{
  "n_layer": 15,
  "n_head": 12,
  "vocab_size": 16384,
  "positions": "rope",
  "rope_fraction": 0.25,
  "parallel_block": false,
  "init_std_o": 0.00277,
  "lr_mult_o": 4.0,
  "lr_mult_down": 2.0,
  "beta1": 0.95,
  "lr_head": 0.00717,
  "decay_fraction": 0.906,
  "final_lr_fraction": 0.02,
  "train_tokens": 1091000000
}
MLP neurons of a small language model. Each row is named by its layer, matrix (gate and up: input weights) and neuron, and shows model dimensions 0-255. Each number is 500 + 50 x the weight over its row's rms, rounded and kept within 0 to 999. Numbers have three digits each. A neuron's up and down rows have the sign that makes its largest values positive.
After each neuron's rows is what it responds to, as a language model described it from the Wikipedia text at the highest values.

L9.gate758:460551545588479544528378508491481425539537444463507458471478638468519579438475490501549561505511475474478478472465461533519495443547524467481555549504516552527526509513478492470444510457516449517526548472540617585493440427525472485547485493533464550488601457536425539430425490520495504542455546497534552477540525491514420482425532432504547487529485514329529457515564562548570443527490445494522450563433579439574464568492474588467518597542506536492454502492578526424316524523452474401525544533507519450602525433511539510535496415513500547562604586484423484492507573518528457503501490465430523508471444356475390465547493559495517471335455472705536538452503500549533542553508462481472419476527465536485491534441407416423508475466509434672520524552588491531470420493529505
L9.up758:548505420537432475516428506558450517467436517451486481456489402458505585540524430445532451493494538545432513463521509509533482522455542519519590507591476504466589414578487475476479512473633487462521541463469447492505536467485490481452576513478551540477468519554437530558506475530565454519552485405443473553448508514490501384480501572438502575492627450618572575544505502467502435494508531487521528541570564540570521500562506477449354509491484529417497425561558357483613517551457485442513523522410611515525497482494461499494506561537486484453430342504489461518404575515506389470489504600494496483484510593511613418595588411489534400513573508556540449470496546481490606525530471495436531445470513384470482445628496501460496489519481447504534491438389479424522552660566456
Description: Main verbs, usually transitive, right after their subject or after to, as the clause's action about to take an object: bought, confirmed, gives, stitches.

L6.gate1068:487469480582451449563418498456529531527514441546570470450516581536486462459453490507422500448553463482520540514529612488557555566517471481543491434478488497482489489487490463527465546546470477450519560489603519464468485484528520572532489496453524531417442545383494554441441427520535415480482537529528516501448504508487549528519432544440438453528448485565537506477531488441422470413557517422518470518567593397571539530397504465480477459501606521568593512466483499474553584489523512497566517463470547484515442495405530486465437447495569524508534557503442485507533568431608445505516442441485496454538531360423516426445483429529478528514490456465418505466503469438488465546534553511532557472411491626631479411563461490504534513509376386592587591535494534452478466432501551
L6.up1068:472422410539528426584363491446552499510398444520542502450591505590567498599597587413499521473405575407476536485526480449541477485392517457580513532490531519470569473492482491650474529516394461429543515467583411496463487394446520534562484378458480505536523455428495486452449469499556468490491545434507549404492505522441514450523440517441482432599528443633587514507564463485393489514615568548531450558532514440508556555444529542426512560431498552535563530479496502481513611436628451553539457548461544443498537479467471503509575502521539557487548508509503449459560566387562504467536568462475405481501562408431596545506595436528500523516560583471537497530414486518556564513498538542508539494464542566574489426585530472412488572482450485544564472482469545488416501454525545
Description: Last digit of multi-digit numbers giving counts or totals, such as populations, votes, attendance and money (4,33-8, 38,00-0), often before a table pipe; weaker on section-heading words and "of".

L11.gate866:494461479490529490520449525532524525506575515459459448536448492528462466474473527488562500431502531471512457483466435458558556508482467526418528511456519534495524516496512552442417485507480510459448420421569530610517468511510550496507532456439468496468475500593505488522498470515539468510490537525512498470467522482513500597525548501490454511564423588422429513495537518540441496458438535500507508620415501478464492527463526462435559500529532511506553517510521509495531526474557560440537477470562510551460588439466494544498574502533268462556465522532542467510520379499534441542446549581526480498498505470536505551527503467433464453509489439541444503411516490527534573497466548515521505590485540481535529480473351499439411399533540500464533603493507420515486458506493436
L11.up866:520488543510518549459539462487438477559507520461443442518494502430474507479486512553542622525495468420493560403548525464433542530572479471504507551545466440532493470505503454554509515521474484576500543504513415550467552488478475464458522519452529444410443412476497569478438413491437591425548498442548503548545538460470472516567502470516462532434540517409587564569419491411491387531451520451427481485462398513524481616572538606472446522518528475483460516515487457588529441530583562603414490562462513527518430509451529483415512464546477437565487458521586504519422547495522462435549458475530578484572514426434501503476576547463531506381468496468561511555518512452407441550478491464506506572522447495516476512510521575497597514532546469542584518471582480487477500450484485
Description: The third digit of a four-digit year after 19, 20 or 18, mostly in dates and tables, e.g. 19[0]7, 20[1]3, 18[5]5.

L6.gate1122:563506505530453589488400447530456514448515552443444470530462398528577470491493572474529437589516451544498518432465487530552459444506404502544431461545532582600444437478524480506436562436541475517506561608407591574562434535513511492541502542444548562582612498476454518536427531573523529512587488541480511564480449435454499489472539433539572509518499421416461514517480477593493518581595482513410566404466541451415497441418584507411534489554513483500510539552488426483543587612455596520532522597482560521525405498487499462469477473506582512495564483492494460500495469528428525569515465491511520428545526461494498526463502443546420526481504495533511522536503521503538506489507406402468397424521462441469568541516483599480525429472549478504471505462442531525527434584480498
L6.up1122:500479524414509440496450483561450431538445521480487462550568456578548550482501478483477408414523537381398600429518531485513490542436514564519441465507530636556436450510465502454521562385508567448435551491477489521553561444480476490519598584536561496505487462447490487460519421559506520630434457468467507482585541443590535476497485551501472528529474536409467511495552478597547423543431531427454503478498541521539504522527535485445462447487546507544509586442520483488490529448481522488506443479576571526524487480563603509582487543466531565512543440441401447508469506585363513542591589488503540460544541434469558507381514434498500527476475485436480476530454474502459542452469507377445553546488498512531562514523489610471550510490578376554476608514496480496492544548473492
Description: Verbs of saying, finding or believing right after a named subject, often before a that-clause, such as noted, discovered, argues, stated.

L11.gate109:408466465441425566493598516503508563494433473502417471535432509431512461536643483496593481477509481443453534500604558456476510500530486556463456537494603545472544538424506548434459528522525445469480514519500474465526484562412498539510472489583539553523512506482537417577446546560460498382436521480435516468558515551530567514546461485396499520565467480487557452565560378497504450572447469441571541454468429411524488480424449456479470423460452364490519428548583576513495531568534541498560560469526509372496487443508456524482532570468533428474402563604502467556440536505512478539539494517473420482545474457429567507515520448549496639487563508383579433540432470452430496526466501613515578571601498444490414480373500513514486463420510473522490513441562501523491529471464572
L11.up109:310484497436506508471497460517491566553546542595456471511510465490585445447576507495538514391518568492504614569463428520511562401455518438409497509543612583449539484457512471513561507431511478522491538442482483460493465508404537487537451447556537477558487564506479460514588578594509506524489511566540496476497508576532396432515462389550484476463490501487562492516520476525568498463513482458445587433534465472488469508410481457470462493500471465477543525458488492592475418576584594501456472510498563417566560508496530563479598643480626448609555509473494567499493512508522433526485533583525532565550478568435477409452457495553515487431492605467464489520518549498363502510470495552563531550436536550544439409430505515466376512487493562515425524398423528517466514398556501
Description: Quantifiers, numbers and adjectives just before a noun naming people or groups, e.g. "80,000 people", "deaf people", "local fisherman", "African American woman".

L6.gate1177:429492390458547485574515455464469455420508561397517507578555488441466463553484465444488476491508562515569579512577487514472550558507438560523449487572466485499492530428478516403510494488400479572536571447498438558551488602432580576457470503565518557520525433402606548441486487524483537525634521477555506460510537480423461399600500441571439540493517436546542469540437496509518474492448488467505532517429512506443480511485531520525457510486464443472447550551611529542517506539532457504500401441528511372529491543545502476493426515586490514531460533477447479514479517472514492551510603464586504387560531419637459487449602453481484448392495485563450512514593547563516485446549484461436490532557540541477481597542551560504449455566566489464552497403552476531448572513445448
L6.up1177:431549414412523536500591481420451488427547504436538502536491547512554449458533484528597454469546476437554557532543528627531483514457481529536525501458498576403469462428561425504530499473507433550419492480489597480536418572568639490520549506621458554465496386530463483498474522547384528491552433463374479540488567465556540463497524447538522512510434512436458492431518590489523477625491497454477357510474410537452537409552631487518486586509504521512493475512549487484520420529478463529451506539484456503613473513467538525490450514437380466490479526450425517482479461517469505486510469471560592465462480503552498480513608659496555504556551506503527529486556415501518517520459487520502473538509499570456502478426532638643505557525489418581547518492597476512563462495476491
Description: The digit 0 inside multi-digit numbers, strongest as leading digit of coordinate minutes/seconds (32′05″), also years like 2001 and table scores.

L6.gate390:526575464513514562548559504577515385506530470524504564485540468428467553501508474496639500514524524524486507532517500491595470558549512478485484506459473554455507554472592538510478439578537511468447498532487418495477463479469494480473502534496463512475423490553509532494506528511555538473551484489502539550498537502488544498441511524496478499562547449474534570541499518552457445410506527510508648557524460536523451459485493498599511426526445471510528464457514502413518528500560495502493468464451512543497489520469523540500475516533514522515510466492514504524493513495487475489442461495480495441526545478537268386499522485490479585482496361473554511506522568532493515555502546513535519524456618389508510498496500576447490445530507515449549428509511407575470515488527486
L6.up390:499572480513469514564552516513474401481484421505506509509536507450511567522554396517497532514522555521586537537476536524499427490504491488466507521499561462469413549466515480531463471562522478500410501528464417502527464527479489518533494470467468515496473486538501544518533506558584543485539515539450483456522502495499559446331479591560470540492504483571511519538464557472521528508468496530513641490543538545482447480531533489533506464487425464553512476507504530422527532502523537498525482474464516512528445520555528496442481542532491519511526524520492465535523523491489487479510492441486492468515484462495384348607558520494481587461532309461485497463438669513525485499513500518465489469481558381472528473514488600507516376683445492484469500480566366487425507494566448
Description: The first piece of a name or place already mentioned earlier, often right after a comma, period or pipe (Sylar, Candi, Surrey).

L9.gate917:423494473311463560484501402468448502530443516560578489524465495610408458524561520417457592458457585416573409516412457597461529417354475512561446480527601561416511428490487604484488539516460517488530491440551460443540494549487544466543451479591417500442573518484473627498520448550458488513461471487526545503557511463514503455590459489506430437459448482508467579539524507519373407504470512559567540474482493557511503471522470568490573444373516493463499453511512477520451495498503457446579480505613544475461603414501481541574425507557568464527503462474477494483603492490527465495492511432490438518483464371476472517584513429560487475402458567497454481493574437586473578520474510502492519485469542528443483457467514497452507497522416526484536536424489528669493493408573545
L9.up917:500564471488494504535516477476501554609558597522505367512457516504456504480547544483517582476478536433465519522508391487527509471473535478469498497507583517522406383500474541509503466589510444492403476459520468503448479434472430493426541512542557383366495428536429467480517477541557388517492456494471479483504537493395511529502382537431508503522482474401554575439527498435592460531522469570605551503408486466485581572541497577439534377506543491439490497521440572534396468523526537534547460532482508384455610480452498608424514475486419491487499491423506509470513431592502460529489531458525500494490545492400552437476457557541535541443442448507445411519495487464536569495478540494519545508576492428513406546532539575455539515486385522518511519522566498477537535452509641
Description: Number digits, number words, or "of"/modifiers right before a plural noun naming a group, such as 3|0 vessels, thirty clubs, influx of scientists.

L11.gate821:478490345481478482483561537496530456480561542487570577491525459542493543433486351514512415468417531478512548526560501501509455468520469530540458437471535457347459493447509481604467483542573447458448497528447504508506453491451454422525467506552427433443522466539426544440533461448477485521436449584507512583433515497501509502380573474537464614612486476427459455561519474611495521479472600510550695440494534482470443461459485521508508471497509453481457530507599524447585448545488555464490569582582509504424569496486542531519501478507579487546516570476431610548492494447579502508489514505542567554506538561566414447574457494505490462524580431539468550482524571549490508556496617551526533564556605480453488424526459510519566456562490536554433450539463426497426586488593573
L11.up821:531504384519388506412555547507460454465524499500584530496506440486487479483518396488528451461467568501506549573534544540540480453484550548473473468519586414369480565474504448603488456531586498461459512576512423536528407469501528491541429545524469485502463472594512508383546468396572479531466482500523519563418489444505544491401579494541530598579502482476463520601458526521426509526486601535517532527577530531442443513453480518487489491483559481465469518503631475498519481484515584476464454462587470528461528463448488490503459499517547527512490572486486577548506470518569491467440537482500530494547508516533400449572454502469492473571497444514448533508579593513467484454518505602569514485534565453493485364568482484534480483559484529595465463481550436560492488546529548
Description: First word-piece of an unusual name or term reappearing after an earlier mention, like Bru(ynzeel), Dr(ivenik), Tw(ig), Fin(stad).

L9.gate127:475395436573552585541576551436514511589486479510542436460565553447484522479375548499495511487373486436491535495464506468511611518428490487515522459558537583503476521512486517460562578405543363539547390529553579542458488529399564553455395533568463490535630493490518501445612500445546505398528472580474482475540431540413493501502448552523534599554466476579442497536455514454458475570483542535547444542563466513546522534506594515425355459449538443569484472531466518504543516517485568533487460491449553424542549559514510504560510474522521477591526407524500473488411562403518484553493477461556453527509514530561482487501509469420542519514442547549389600593430507501491457522450542484465458520537498543473462415468454598481623449500525530568513470525554555435484483454471508
L9.up127:420546543568510562586530529505567570554392531572550544474540533445528498496539481486565473432512431542534542438521488558539586515516480490479426524553493484488531553523506492494464610499540425488566418510564556355417416443471478491532426443421476373566433502438470537538489514472505512528542480415452429483555441555456451471482395588421418482556427441560516540547422456503515510585493555421586490533545452514443593506502527541508499470417503363530572476449576655543429442483441546536549421538509431492531550499571492545531486484532422530580479467450438455514483562487479515479494550426644481466472512556506471523535441493514471532482463488462443572540583505601524513548466516473557536593513457472513503592503496489552570441478540572500489469511599421487573536506518443
Description: First sub-word pieces of words split across tokens (aer-ial, mult-iple, mon-th, bott-le) and middle digits of years like 20-0-1, 19-2-6.

L9.gate1126:520493474458486423510563430482515464525542524499470461531529558507446523443491516395529511511454585509568531489549470506479502451512514458546599383562372618504498579473486497477472614542486447584544444471533514447551488526509529451522468497498442493502455533584497501539534496497527528453614454505465489472489457532506443488507438492440498521482548465536510519533425602509484504618457498496454564510398613533430520578482532456523453404499530453562527502639419432489471502595516501487382517560580513516458500431512555460525431484557533513497505489533595532449425496498509473420505435618453507450534390494502493550445464556494502439495564465498550544486515493500571599480510517520492408651630525595582511441505495501454444451514495477500441534481523457564407479473458503
L9.up1126:533485469543454492348449454502475469521495480404507510437492539520502466468557469474547476524466484458471537522585496436591441557476476569499606452517473636447542563512468417495461610479584552511457591627489487477538403508528501577563408598512378549426470510529430537561476426524509473483423468501493554500505451437491546515454458484447554544478517462514494516456457589405485485530508526527435479527496470467488443634552466681560583577513572510521472538547485485437516498541536515453507516599465470465505509548481594424397510471494446557417523518531577605546465532523464495439454485504447566545433475477527465516462511536529514428500570487429487495540553514517504526518494527496447477551539477516507509478443452526578493410566533451574519465520502559531527515546582565
Description: Fires on " the" after a preposition, on word pieces inside re-mentioned names, and on closing quotes after titles, e.g. "Pill(ai)", "Chrys(opsyche)", "It's Mine"".